config = dict(
    norm_place='pre',
    rope_base=500000.0,
    attn_scale=0.177,
    tie_embeddings=False,
    parallel_block=False,
    init='normal',
    lr_mult_down=1.5,
    lr_head=0.00747,
)
MLP neurons of a small language model. Each row is named by its layer, matrix (gate and up: input weights) and neuron, and shows model dimensions 0-159. Each number is 500 + 25 x the weight over its row's rms, rounded and kept within 0 to 999. Numbers have three digits each. A neuron's up and down rows have the sign that makes its largest values positive.
After each neuron's rows, "fires after" lists the tokens most often just before its 100 highest values on Wikipedia text that the model never trained on.

L2.gate14:512451544493534497498546519495523492515532441477457513526543488480453511473515463513524488476466518523487474506497461500482528486505471501530518529476527494523476468523521506517499475448492551487484524525504468508530478491506490514510515510537524479515536453505472531487508502470496501493540461475504499524521438480505475453481501521502515456543489459497494515505507549469507508470514457515497485486487506532478511452495496529517456525472532546501493512510466474522495527500494507
L2.up14:548488554513466476503465493463457523492538498516455466513506508496488491519538494502527512495511501525474510540461446419528472469457488482503527519486483478499516537495520475486502509484479505489510494497521517473489509496455482507476486496512444486484469483560491509525515461491474541507453506509522476525446512494491555528459520487553472480499515500495504502523507491479505518462515479520521483470496509531518508511501500509482470476497510483449503519522498486536466545516483523
fires after: " b", "p", " B", "a", "t"

L5.gate633:522503536478520476513467515492469520505458487505522528450482474503483475497504502458550463500419490517513494480538488488524503540485478488468526462438527492479532542493503479482495529497501512518453521523489523507536500486485497478492523448473508523494516524522518519461488514518495471486494469553517467506512501504469470495466529551520516497493508481486490545446530511472489518481502493499516533465491483489542529526492515486504549523516520507448504525475473528493526533507481496
L5.up633:498503538500484510525496504519526512509460502530505484495537494480476475511490501495509504507473481540519478499513557459489532532492512501530466480498508458482481479499538542481503511496467512508487534473498427477497493554492499481499474475487529501494500506502534493504516500483442481447501507539486503513477548479528549494477505501514527517517500494486511524465506507493452508510529525515425489525527467560485462513531499512473502482535533466486512512488518499481491526541572540
fires after: "c", " c", " C", " l"

L2.gate26:498439497446500531440527497488521477468510477465475496513501444512443493504539478488489552478506498531456487515489533489516515506519498485476489506496508513529499468483464479517498504463488463508482474495524493512517508517502506508520527491529542476495507490469487562515515524523543570510513469505454504505491482482484506495509500510516510515441511503487514474508526483508536522509525453513503484472527508478504459570497496505461456496499483477535503535499538476477513453503509494
L2.up26:544480468500467478511518452500504527473500490472472495472552502494497549543520493443525511485486542495529462518448500511480502522511478504485478528530496496505524527495476479521465533473498473478457486524530460489511496465509530483522512487550519458489494434493510504495550516490516513512479501484512500492557476485503484532535518508461494466503527477514512460498505456476516508481489423494513473477513538510501492528496530485504499524499526487535509491476477499459466497528528520
fires after: " b", " B", ")\n", "\n", "f", "==\n"

L5.gate28:512519523481499489503465495484550479493499548483511551524457477492480471534478524491470514462503477473512488453479485477495501495510546491532499451510480463522505472544509456528537488463488534509485474565506453479477518486512538504551518474484502512497491516526515550529520506451514498466479488524493459492546502503532493544479474514491457530481535511494480505510570522517466517516534495520502495472493479487509483488483479472494517511529489500462482531488497523509497475518502522
L5.up28:496532500519481529501470511533559462510477519475482497553489487475479478500502487474537493509471496510483525512488469478461553527509498469482469498460450485559541459531505516475499500458533446507479456501538489523516487505478523503506538494519491490447482501514481495528482471503491510483517522497520467496527513475503513490497519511516518531496524484519467517510521459469512521496505477508435468501482418478512525484507498495463495491518510509509509530552498482520479524493551475
fires after: " of", " c", "or", "ie", " C", "c"

L2.gate181:542548492514504459502491498482551450478527450523496444507473471475528555516508481501492452507448499521499498447493486521490529508551532488498550506516473496517530522474516478526447506483501488519487487512505497518494494526519475526511478513520505501476501476498523474526495499500515504499510557518530523552485542477523506482521461482487476528508515529529498498481510467508528478463511496506486446498511510492527488462541474511492509442518507514502510459483518451479491491490493548
L2.up181:543541481530485495491524500502489507515506456522517484559459452451482495504477499488502534551500515532515523537495514494506506498513514475482477463503520497489482480518462474478482535486536505515476453508481475490546466514477503454505455470525497523469524563469498530559473521534504538470509519498491508493474476519490528513505492523488486528470527541498514533486470500468468523499504499551518476558505492476490517504481507515529486481522532523503524468476544495497546509478507489
fires after: "all", " comp", " b", " B", " Al", " |\n\n"

L5.gate564:485501502480516494489478506499501487518496507511460519533490470506488515506501508548485478470493539462478500480499493503480509560521517497493459508538483507450455498567470471525467481533479465456509510484448517485438513506512504503484436484514505482480506535505519484526500518495542514486524507531487507540494527504490511492440538485506495525460514480500491515530475463472468541545496552528495489495477508536475487473480516535471465469470504525538511480513493481494464511533481519
L5.up564:524540520525513472514549524481500495483466535474548452485493455505496501497470531467496481532510471530527480509520510517509472514485503514481525480495488513484515536500514510537514488489455502482495512499508531494546498552486481533547500484515500500473514512501511504501505553491527475570530488501486479498481517515512485493524557497432485519494507481505509506476462553491510476540506536482499520514482517545531506508501487510491541477471514535528515525488504483537504518519571439
fires after: " B", " c", " C", "c", " P", " H"

L2.gate291:499548491510491478471486545493505483506519526476522522551494482468496481538480499460512487538452489505513492526470521501472468521508501478518477500495492466483490454472488513526496466522534493489507503483474516483540517522517534519517544539506502534490511464505515533484517517470535456463498485470492467508462503448469473532501474492460500531503490481519546479500519509479514534519536471499486474510537506485556495496448495500517481549509491476452499472496482452499550551530494493
L2.up291:503505541468504492542467504530533505486479516466519526512469522503480498547501505497493491522514496493441534500527546523459489486501442498494511505532495476492498503452508495501504539519500500497508528490540517483505531456457511526526534500457511509506499468477538533529526480491526500539477488516521540525539484492517543472487448493456537501464497484494475461477510520501454505478511528475519514532466503548530460488502493469499470476500490540511513490527477457473513519481443510
fires after: " g", " d", " G", " b", "m", " s"

L2.gate117:515532488449512500541450497474485485509493512488485512505496508561487534477478505482546520506477527514490531461476509544484537523491504512537522481491490520519529499495514481530470534555484444461451530458502498498512489494531541470495463438514510514519472508479516510504514514476508495519494461500420501484561525483502491535512494518477530486464490531532531540488495470541504513540498505498493470465488504486489489476517485487478480468511524489544500515503493477501485502491464504
L2.up117:528468494496488480521470455492542485527483474463516496483480508447487499480502465526472487503533502508467469520434516523504573515518505524462518460487475506509476531476511512480531505477504531503489449529519459501510497471464485499495501485530456512501479500462484508506509475515527534463463474474475513477474454498489517483499492499530463502455531475554518526509513533480479468506536478540476516501490510502487503493508480468530521488494488474491476476528484531496471531455558499
fires after: "f", " B", "b", "ep", " C", " P"

L5.gate254:427496485485504480519483484512483523527510500533481497533501494496470528464511484485501528457465485517457506518483507513494544488478460475525463536504476509518500512499532490512528499534509472472481543518527476477468482497500511532477575452474545454522541515473520490465503505505555495485513499529479475510508512519504529503518502477502525490536489476522518489488533515483484495540527544529514489491512512505539525498484490441493502536501553528491535513466449523493528510489461515
L5.up254:496518508513484524503498465504481505521500523512508545441513525533467535488465508487480535500493548499509455527496544546522492506454508496462470516487471523475538490512489510494520436519483496500523475514504470473493479515511498482553524478517514514476511471491542498530499530494532550499517551469499486499467531514522516456467486551460499449496530527527481501483548489496484498534506516453535529471485487514478499530478560477504512478536513506483492503481484485525502496523477516
fires after: " c", " C", " N", " n", " st"

L5.gate135:510525511492483483479500544488509523481511520533519511495515484528508456508497478501503506507482534493494521497496527496492489538514527534449482495514487468507524481496493513513510536469508539515516515523547532516496503480498533521533508463508513488518500492499481493530518516505516473462513476543494503528499506481485530504520527525507521498521535478514483452509490502472537518526526505520435509489523491524582582577460513484540549496478450521516488497523456503498470484467484546
L5.up135:487536509493450545477514495453521508512534519471490507491480518537479524528520517469501513465517484496504525500474535538511547547528505491477487522502491525460474455498500548441501483482488444550516483502442507484537463524479533498479506480496472491490500498499540473522490472467499520505491512537470507496504536524510470507496486492524503500519541514463499504494463504500473477517533512527498489522480486488545501522504486485437526535505520477520528583491516498528497507484486523
fires after: "==", " C", " |\n", "\n\n", "or"

L2.gate435:496477507491511514447492508522500510492485477487473485487513486504499527516480523466538455480472506475510543503517486462534489526535514529530498516512474480520482523544508540478495503519499520509499437487521524492529494512481463503505481485513516458513522506479505523501517491522504493532531479492537523524486466463513523468501492451469454521475480572542532485526531491523477504437530480507540495496504476519506523532552451503532488499494474491475538525461552544522484494489503525
L2.up435:522506516487439462459533487499511496510501511510493520507457516494515505481536484514516520542482495541521479489479444516524474545518525509489496495468516488459480484529526504504505495490569505557496479487497500483517498436519549437490510471473536510479514508482518484507476502499471528502513506483530470516502514524476468467512491496474495498497500520523468479523507455447533481530550511480521505523499496489507491519479467512489472474511490454527484486480464463442460517490536535
fires after: " b", "b", " E", "re", ")"

L5.gate464:500486487495480491544500511511502515566494473539512504538485496458471485500504499502515537487489527531516523448476489482481480530533481506524539501534490536519551485547428492489489495509513474478524477500540433516518492472492474469519497491454510470520536478476494481474536517532473496483512509519504484539473499466516486510508490546508504477495471468535540520474491525501476512490480519533486513506461543478496549537538467511487501521546498493477455519464493506516493483482514491
L5.up464:463518516557506485561478534507504494513475469545498452525500502460476520535520502482529529474527504523540522484485492507455492492523501516471482515522496518521460485475496539491505454490470524508482530541515444498494551475503481450501515499540461497481527500471538503529515487523497481495487502470479537474470535457468532505519509489472505484502494481527551521518482493524516520542512525473511495462464540496510512495511492480524490544489465480495532470463518499497489463489483467
fires after: " ab", " o", " d", " to", " its", "ro"

L5.gate305:485486517537498483504531499512488538523536460516489482512504442537516481484475518481509488512437523482536501485507498514525466512500489485469530462513498479472549509531491497544491533521530494481490497539502480511448533520511463472512502464545514477510466482503520466479502508478527465477459552504572479539546472511515483535492507477488517556480500476476476533482482484547519513489511491520495469472483511501498493483512491498512465507512506497446534498472532497522483547513518492
L5.up305:471477517507487465510494480542498502467484526499504516450460453485502527496485515433492492481493474528503504495521455479473534516539510509531546502488488485533457504550492502474475522448494493500471498498495507520500487522478455476513479512522488506515506450485505516470528509506496560495533518516520508456487481516490501454479498454496498526478523508505518471481438469513498499490529555482499491498471523493492580482523500479472475511494461503488518454485525509459536516478525499
fires after: " in", " W", "uring", " In"

L5.gate384:521501499510523522552465499505512511508494491492478531489483495497512497514498493519457512483497536544485457529528502559554494517508464490542493487482533550517455477518491530526479493484498500557467485474483534475492486547506523549492515484507471493505524512453544503485542491488516501536495500549469520509516519553508515471526474528503482518514486471514496510557456564504479513480498496501489513493515474514514460484498523472486523501475519502500497514513496450514503518421494487
L5.up384:465531489474481510515491493493523517471488528559495489497490488520501489493516500490480467497496510516483479499537488494509515525477482479479500471496567524513455495534502478494501528472463521476520461507518512481476478495487485500451557470476499549519494480525522458497563523504525497489534534547504475495483482478545515459508496503518541501541515480520469508505487511487525533518530528506452495504560498469445515491532515515535531468535533477494485474503508504445477460500517532
fires after: "c", " c", "|---", "ag", "n"

L5.gate138:511445515490530502454503439502555481475496481487532517520534560512505477470528484473501471496463441501481502492534498450502487477522484507482469466486518504521492497474517475500513507529518500525520521496436487556498531502510493505526526479470545533476513521454486515492513467486497486470518521505501534542508487505468508468510487503515511480588459475485509495493514510495482498519443493492485464519540523482500524473523537510492470523500517529498530511509503486496504483479471490
L5.up138:436466455487489495456461459484490466502509520492516479532491486534514516482468530432486533503524492497484498510542461517505546491484465485430478550512526501506493476542498514539480462503483504515485502515511524498537500459495548514505492485525506492472512479530518539503505514501490474434512505508526486566497498525527500521495468517464515499545442480514502502522484491515521522462472476489511479543467516511475496503505523499496514495483495515516502531541489532507497518529495483
fires after: "s", " s", "-", ".", " le"

L5.gate36:527503538522513447516479467498483452490499486527500518516467453511511452470476487479537572527488502534523499452468506536476499512496500500508458467471504488498510455502501498473542448489481491522537524505467460517534495505435484509460498495483450494461491486495497510477538488522485544506509513506472508546469500473484511475507500528530540498507521486517475460516488522495530510494470466503509507516518475523461495504506462511477480526488527501513554467488502506530506465533508502
L5.up36:494505560489498515488485529537499516488492505506500480477502491529476500518538456460522498505486514533481523530474483459532507525507480499473516485538474505464471523542496528491471481504470474503488457501475469497503483536476494471490534467468529502520572503477528474492538500524453529496505482513511496519527519539506467509524465524521511497518507504463494489551533443548477491539491515498496510479512486527440533491506504444477432524483472501524492491513465483490494497470515496
fires after: " c", " C", " h", " j", " of"

L2.gate210:452481493508473529477488521433525497499528463521513514517531522483535493481470493513476505508471493512498480461540508532504443517526513525455513500492499507470499522487470474504509509532476520466493518496518515490534537463433477449480491503456484525501536477483479546533492478486474542498507493503463507455509496488476555478490479459498492538503494462495534489491528524563521536547509505459513528510477524500503494505482474497548520503496464486497522485478513472520512488521477493
L2.up210:471495512503485496457525516490526543504486483455488508523508514500488513488486469537497481488525511522509502530471505556484489518526507510469493478498460493509516476501466509525492529521498518476485478511530509542494474502460516538526536546423474501476495498501543555546514538462513481527500460511473496498482544482457441534525558483508496529519483491506499548463521515536547515530525508489471542481509497480511493497500488501524484484513505476506542498541485514450498524506502483
fires after: " S", " s", "S", "s"

L2.gate560:499502475497558504477516564543521510510522517472483502495498478553524511513493443523515492467518469498479445481514481508443515532501508499521504496491495533532537495484450420473464536456512469495470514534525504519463476520536493526478508483475530523477461464528503498498469486517519515485519521523532496508531493496487483512508494536507510486523478484518523500523464488513477466531491558529476485494488497514511548530456508522520518507494480486514528508498463526473499476504472494
L2.up560:489498529537498492530493528503504493501519515474521505499496491478514503473506485544546505481499492485554508513454480529505511505483474471475553473491456505498532476484498510470546506547488476547506508538467564486492504512554529505479543463527509515459469473529530497521493478475535467550521501521492487511533500492519490489523450513529484454496516475486491505493488515522493493489449510563534488477486520498489517511455493492524488473547511516516487496492475506480508435543479503
fires after: " t", " c", " C", " T", "T"

L5.gate387:467516509502463525515517495507504511503454512500464500455498515518475505520515486515468521469478494499497502504500474523469466473530505428477511550520471461495455546515462522549493462517487504467512497509546513506493517502498464470483489460501485527480521489449511513505452524489517501535481465518495532544458570500498516454493493536464508496487472506537510490528516540518493490510515504502515456525450540486503504463479505497487510513500528482469512524489520503536504512438509497
L5.up387:489515506537571486506545468499515470527507510500491514540500478492524530509521478458495534540519450493492502500489479521512509503545503475429515489529524516518483483465535511512476491522482458495468481510498457496507497531499517513473530501511497482496453488516499524453500508495508466523487527494494498507436467481507484494480515463470467468531509501480500484508476496505530500517491523530420496523501498518540511475467506511482513479535530510518494566446470476502535495483464476
fires after: " c", " C", "p", "ol", "a", "o"

L5.gate211:484483518499438503520521495503491523484549497510485509513456509511434524489534528488530555511485462527487489455458487484485472497500509518513528541537443478514495481482495496554500526526491464497528511472544509516522464458446478493511504503483524492478492484501513479478525521469462518491500500533501528483464489506479471473496482507498486526505488523496475526447526516524520490493500541513523489540482508455508482475522530470505478559470516539496516528474508502512477535474492547
L5.up211:540470527520514498526460486537475512475529516473488504490501509488447517483557513552510505479467476466511492506447504446502550512510487530458484482497497518455455489485496488520485495488517488494499507511512429482462519461508488487473488525507484513468500490506536513544501453450535504472480491509465491521509547538507520517490566480494501515529504501515454472483497462478537458477509532510509486497497480549501521522515521470475518481493523534497503507501536481470500520514497505
fires after: " P", " p", " t", " S", " T", "c"

L5.gate342:511457503546482538480465497486521491526468530500562551509510456478500499467535497540474505525519492553544490504532503540492498515507493547480459494532514490488520470501517485521488509517488530521468517456525514492471517504516491513495484517540503531520499507541505501529481505545508506495459489500509499520536500493518540494481476515533507471516474521503518521479523496537497501471511443536504447510450505501453479532512517539462469488509518508537511473527535459522508537527502529
L5.up342:523538525506513491495453538510516509460505467454497473519522492499477490471520513498493503516508495509556534486486476549491485491510439510524490495502517520474515452469563495523503512503536508503513474526532505474498529518515512497484519495497478519493475493467521556530473522517509479522503471533515529518513467519508501553463501517520492471459477564469531490515503506520496498487510464527460447516489494500462467493496470523519503524502443468553488485518488487465477534541524493
fires after: " ", "|", " w", "or"

L5.gate90:557517462532528510511489517473527520498488508509492516483449526468520516477500475521492491496552499541490518495497544513568470501563513509499451500506528514484493525484491509497503509497493480501527500490500461508478483514463453480512484513536487452545475488492472478470461544491537439530499476457498501516470509534502493515543515490491520499513496483461513498508496466466514515517451500547478484496478519498494495528489499541492456472496490520467493489510500464457526469477553494
L5.up90:491470482463512515501524544483554489513532496458476521459478545444505501517513515513473484507519463487489491543517494444517506503512460521521455557518505525494515490496450499508507517511481505524539492490461487491551520558541496508474501497464499444470572459521534485497515484501473508511507476484475493510509486466533526477483531505456490494497518532492505480516493503509537489527514513504496461468500481506483513489548527489492494499512510490472452542469494512521464480511474499
fires after: "b", " ", "id", "\n"

L2.gate419:487528506448538505515508541497528490481521494479505526490512496530475525523515492475481497502476512521478516467447473496526498497485526544554528487480531540471505486475529508519470513480497548491472492506472553466518545507468556455480486514527533502463505537504509519506508514500480453547478482534455497506521530435523499515514496507517489476516526540506481487533527498518441481498523506477495484493524504489461500512498481510468537457528482509517475492500492467500520546482466485
L2.up419:500516506466472535532529510498498478499483493481441495499510585478482508518499520446475520552498513485486490527526493508509475487474511519499474511457506555495466481497525501470495476509466479506496538507530474530503536454463486457518479496465518565501496507484510481511518499532496531498536467507507499503531503443522505528471508490499522509503517510524509455532488523474474507500539480526518499487544498496513527478508477463478545475504458504512539524546499465473463502467488492
fires after: " g", " b", " p", " C", "b", " d"

L2.gate547:482479516513503526527490535491489463510481462517546458531453573528522501515508519483481487478529526535510503515497532533464537497533437477475477512548499485495551477522483456503518498447530459473462509486546502541516476508503505511520487521468500501480506507555530490489490457501489523480503523513519502494502483517521501483513460514501490500520509537515518510480497539477499527547484495491483543498475528580479540506494537491495472494511496485512483493476488490501462495503527496
L2.up547:496518536511507541530496532477503515480486433490558482478472560480498508524555488504529517498557461500566519503503567492522429502541512487529494531517531475527514481500481442501489502472502510514491499538496446529494515486506491495495485455507519528504506560511508509465494492542514543500484525518522515456503496502537481479480532498523503492491506498502490498510500526525501501515471543514499462493487500506514541488493521488474527495496489494532506495490472477534524484484524472
fires after: " D", " d", " to"

L5.gate132:486494439508538492505511494506559523496484539502508463508523496498499476481475502521474491509489505448538530543539495453495500522517509563553539528475500489496523498512540505493521525552532485485519516468535462478470484548567503515514495470508498475501513503486500480470512539526499545478557512478494452498507507497531498496506466497513506520490517465476471491496490507496530531503516522479472492508517505513543477502553482465530518471451471485487520509513498506516477516531497467
L5.up132:524495530499488482428467499518475480488491524509479502464497512483537487509505513478461510525437483508483521471481471516441472514548500510555508508520496466466490493524474502529513512501445496485477506524518519523527468539516494486500515485478498549513487531462445478494496569484488511499476500497495492491500517488530494479510468506573501464519520486488450483529458493526488495488452483530497519509460471524496509486510484481509469494484520538442517508489474498508493483509467474
fires after: " in", "em", " In", " for"

L5.gate183:496489482515501517537517483508490525474528538523494469525510465522505524545483488475454515499497477506504527510487495505536543494509491481507528516501501499529450541493482538512453527502450552510490543534516522478527511536478499489503556502525492482520540446496506467529496507471529487493492538494488498547479484540511484503551492452500509544479440465500465457486508524523533518509521506535514446496482527475496511550458531485516496500510494497500523516516503482500514473527472471
L5.up183:487481500547481458489475528498460516484469522524452473521515508554508473482466540467510530508493483508508528477480535486531506494496545494490527516480534541526475528493545527545508470469520506534459499499504457522490485523492505524521494467483526517521520484519494462517484506518520425496548506495519485511471527510546515454533517480513504566499503535513529512521535519521482506562536501508497516486485512537489511518491544508475474479483526512469494472504483519512503491502488523
fires after: " c", " C", " e", "rit", " a"

L2.gate123:519485473494488508500491497471508440497555521473458449513534489512522499495493516533507534522500487483478516482443510488510516449464507500469503505530508520443479517549471535503553495518503482495475515525528521505535509486518528508496522457510514513494470474487502456474478507488498480563483505487494462498533527511493434508536489504516512540521517500510506491511495490470528498500534471523492502480505497489542466459515456555507494482502496494515515493450535476498521434475482516
L2.up123:507513498495498453484511524519485475507501479511517556561564494487496514507520540465472494500487497475518521513489484472546477476517487497526487490463490497495485494482498522476527479509515532512430443513522547494525482483512480500497560487482505556483482476501510547492504526461483535485502482515507490546491550509515528499509513529483497500482513461494516479543521493442513483497487511539511544506530499454499526454504505531496499482543491529501493491485513454493504507487437476
fires after: " B", " b", " G", " g", "b", " P"

L5.gate108:467506521506516506476513504466493548521526520508511536483478513505523536467491504502514477492496514472452473534497489483486464502539481494494499542508491472515553470536525502516502504510472485538526509486477469497483464466481513488508477534490548514496423549463531485494486497494488492488478522518510481480497523487441518495500545456486488470524454493478490455515501527525547526473520546456517495483505490506487494476494493545540510487554484465458487503513502518481519515506440482
L5.up108:516530516485526477472493542535564504536480481537497485529510521515521500490504492496529535521510482489554514480494518444520492493438517492509505521489489495508475435489457479507484524496456489513529519504521519497491447484468509466491503466512504472495489460490523555506485476513514459521516489526471497480494516469536509505511551481531470441484505512475486489496510464434473509500496534501467498459473505485515524492458521514499494514485506533484472531508458503467542504494465493
fires after: "ist", "ation", "al", "on"

L2.gate100:514498529503493477548536494484493518485478480522485523513516498493488501477485444531525458544479526486504475507548485486499508503511534504542477503508521517466507520530507515458505509517520480472511520495522518515510522455535437481475506474496540514470486497465501483490452475488518503485522572546523489512503497516518523525546514493453519529508478503483534491467502513474510467496489497515553460474483533523480487534538476485501482509495469513472457507505496550533555457485492465
L2.up100:474514521529491554531557506505499501483485503468510503497499492550509479505526487536492528540501545490504473522538485516492482487481511482518483495517520501470462472512507526484502473503510487503513501490498530467548541490541509497469502464500549496499514514498481526486496444513505522486545559471493486494502479579558525496506511509507525521481486541509523503539537543506486475480487423502463491531459532517483510516511538490522508521509512510510497506495513510540542473504533463
fires after: " N", ".", " n", "m", " Re", " s"

L5.gate489:495541541498545484547529453470523501481494511483501513475479523495516517494523492499480503585472480543511507499490507530521509522477486516471509491502456510495523468525516473496496469532483512516527463489505512522491460507452509490489493445544476498515501532489507496544531539480491499527502489515481465481480484544495511478529498504504502498540452473470495515508471494502498512471456481440554505521478472553522478494474522480523486475501468502508465493428502474465477505489499499
L5.up489:454505464521543456512446461549515475526465465505490486486482493477452518550530483511460518547467478498514501549471523528484481508491515469445549494527464525487522483495447509492515511524484483482488469482484529517501504479498501480500460511520473484495508538492503505489482487535525492446472463496476467494477485493523483523510509511463505536487514480524478528472566494519505514475545519482508458507457475509489453481493518496507491518501498489480488517486479506473523522464492503
fires after: " d", " c", " was", " de", "re", " D"

L5.gate351:494475494520495486492507532439480520494543473513470531496467514470525520471529428505497531535473497495547545503485458553465485528512469495541524487502492452509498514525505502498487522542537507488488513530478524473522502474472536518527462469501506500535453495516485525493492492529493528484514510469486483488496529553514470494458476495493512507487526441497468470472529496512447542531488535535498479520483525500519479519483470510513511541502496527485465502525472486513502508468497498
L5.up351:463519499485498493494471543537515555515462471475458464477461518472515497471499520466486500511506506511457472484505506508511525487497494544535490519451494491498574499517478514482525486545453498510489497521498520492525478500476499482484488500487464500495441492506504483491475521473458476508492510477498536450522541470515530500476516500497529479486520494519492508520515503514477555483513542493530497487498441501484507517481495461465426491469535469502532475541513479508451507488493470
fires after: " a", "p", " to", " in", "m"

L5.gate19:549502495507496505496471456490535559474516541494509520513536511453517454524524493485508506483546531537537495534462504487476498523519508505527454530536516492536468504505512501471474485463502491506492531473492520481475492536482492473517504471529456471469531496540531514505532528468514470498495467516513486522506496515502523482514521512520490534519481452503532484467458491516498472503450483522473472465517496502502514505516463532509516434509518495482465503483482522557443507518510488
L5.up19:507517513463476489461512515476499518476527454506552542487483492473514458511472491528524546489489496475483493496493489515499568556542494505474488523498517480539521474523505470554521547497476487520452524521497503472517465530533497472531549479512505494460471559481500478505496517552474510514514473476509536495511524479543525511521482551465514519492468476480508479513494513487494468520504497512493464539448472496500527508479464496475525482474467498542501511502485505512485493496487516
fires after: " ", " one", "2"

L5.gate492:522484479504496480473511529513497521493549519491484510541513502464446489497461510484498481524503483517533432525542522509494454550505511515503462489530510476501452549511460522520484480478525500459451483499498480496461505506481486481512538462446482478470537476503487489479509466475520508533494491530492520489501431525507518527482478483545497470503474470517526492480507480509487480461464535499479495487510484485439484512473461524508474509493532477488535487528519516489482479470469500
L5.up492:515511519487488485520548490481460483457512478470530545534514478509516446461494495495484541467476495499491486494495538502482466542493537527520493474498546493530501478528461457508474470549520500502509505505517480455476458524491486487496493465482480497493497500490502524514458516544459475470493481563471543508468524527453508490482475489504497502517474515487515535490530511536497510514525511506497505507495546459504473513444528559514488496537540496497523506491451528521514475494493486
fires after: " s", "out", "S", "i", "it"

L5.gate450:516532521468517538476457470467520524496481483499442529552513528510506480450496506459530548487494515489485491446489476533524501481497489466513516487489529480502506536531486502523501522490456484507479481466505497458539471554497487472501463520480487525476493514474468456511519494482485537449454478536504504454508488512490504494506521473497456506454489492513463525527504520518495471463473537472445464506522498517519504506488472510488489520456503507463503524502527527481508516493465497
L5.up450:484472526556450550491543471493495504468533497506485505480502512471486518449511470503425521462515463500465489497465464502516452506479513464549485511474493506511487471520503479479451518515521521482536480497517482440504534496474516462470492514469466534507524483487529516471537534464500530516526510459505479469536474472525486525505506485499516529496525537475459528512534475503498521509507516530514486492506480525501505540503501507470480507509496525466522518497532484529523506471510525
fires after: " S", " p", "ss", "em", " A"

L5.gate22:487496501478517501508514527536505527509490465532508507483510535507516480492522512495538498527486511507507526473471526494479510500503483511457531489512540496567511559494492507509491513451459498490466503525485538515460486514553483501511464502531487540502500511540467495496481521500480488522502510493508541464492548462534469543514496503503503460448536554506501498487529446534496476500527521474532520491504501470518513451497525482467512511505485479501530477479451511546472505558536463
L5.up22:509530488502524536506516512502509502536481471488484533525455466453526508510507506500497518504531525496466483493486502514475458524506540497473528530475499495514495521508515451506560522564529483498515526498499507503482499481496497489511498468522475462501468528503495464551455438530511552498499494468486535473518466493484505509483517530471476520502499515497503497503498501488546516481494447503493496463492549520502509420525533473466466477530491527461533507459507483512501469501453518
fires after: " M", " b", "if", " P", " B", "ip"

L2.gate636:465503492512506513475466504501499540494488496461521554497494496480563510511472488483467514437502508537502560534500514478473506459517525511540489490497495478500511506482503546484492467502510509509478459482523480504490541502499518515512459532553492454491499510473508510535516488457527512457561475529508494513483504527496475482558507521459464502464501569487504515528502481517504491528490493492509516521512499496527455509550529516544472504490477490491477537517486499512468525471487467
L2.up636:498505462537497502479487457516481470505537560486505514497520480463551516499487485543501505491470492528488474487479511511521463449483491490525487504507490489520506472479528512513525477455536532482469465536507468449532500514501481501529469482529485457457530503508547519538485516482498534471497462505504503482507459510510459535546487487491477492505481494483447490501536471518501524516474505498529494476456480478528504508543502505537480443472496491514485507488489522562512482505479448
fires after: " B", "b", " N", " f", "ap", " b"

L5.gate355:505505479491514474579478459516450469495510520480506491516506516484515497538491510445480508484492504462482530507510522500521509490429529553481512479470463518465523515503518513521548547516495493534509472499502476456507519502531491499492501464536496526491551482492524499473516503497502519504501459525500494504479468470492495536480516505519456509523513540541512458519509451504501497497505499505523536535474498510490509508550464554476502514476493507530530499483514451521451465517493461
L5.up355:483495529523522470515467478500523523503520465491497506512486521471496522493497458453514529455491483479497501529484486506517538510465534516454499472421577533490487511507514490512497480468493463465482494513485519506518464501545496486535525518504459484464499503479518494553476460496476543535501506542491509489511497481468509476500496542505529490530524520493482500489465483521514490465505538447488487560525492545487509493497559486503495494503515475510510482491508485467458511498464537
fires after: " C", " w", "C", "r", "b", " h"

L2.gate33:488513515492496485486520515483560499447524475546545513518479477542472481492554504535503513492502482457490516504511540512481502524486511449484498522539503472536457488512471485456551516495496481479496487526524513465486533514535554532495579482507524520494497509498504474520497481544495494480533494538541515515477539515493480566511492512491493512528520532452508497519483494499491512536503509504481457511486474503459490508463474507506509504474498511513466463493515536479534501517474516
L2.up33:451524508509486520493490527526465478497518538483523503560446549497521489544466490497505454519540501534482491510503510500480465504504464508499515444489509480507499468514493470468505483510514478506484506478449518485510502521504503498513501534506571491476500525432498480526537500516490507470500472503525509534518506494527473510453488520460500505477485542491447497516483516481475531504472525487467507550514482456513514498510542487512525506447489538536488529485488470457523501516462506
fires after: " g", " G", " R", "er", "G"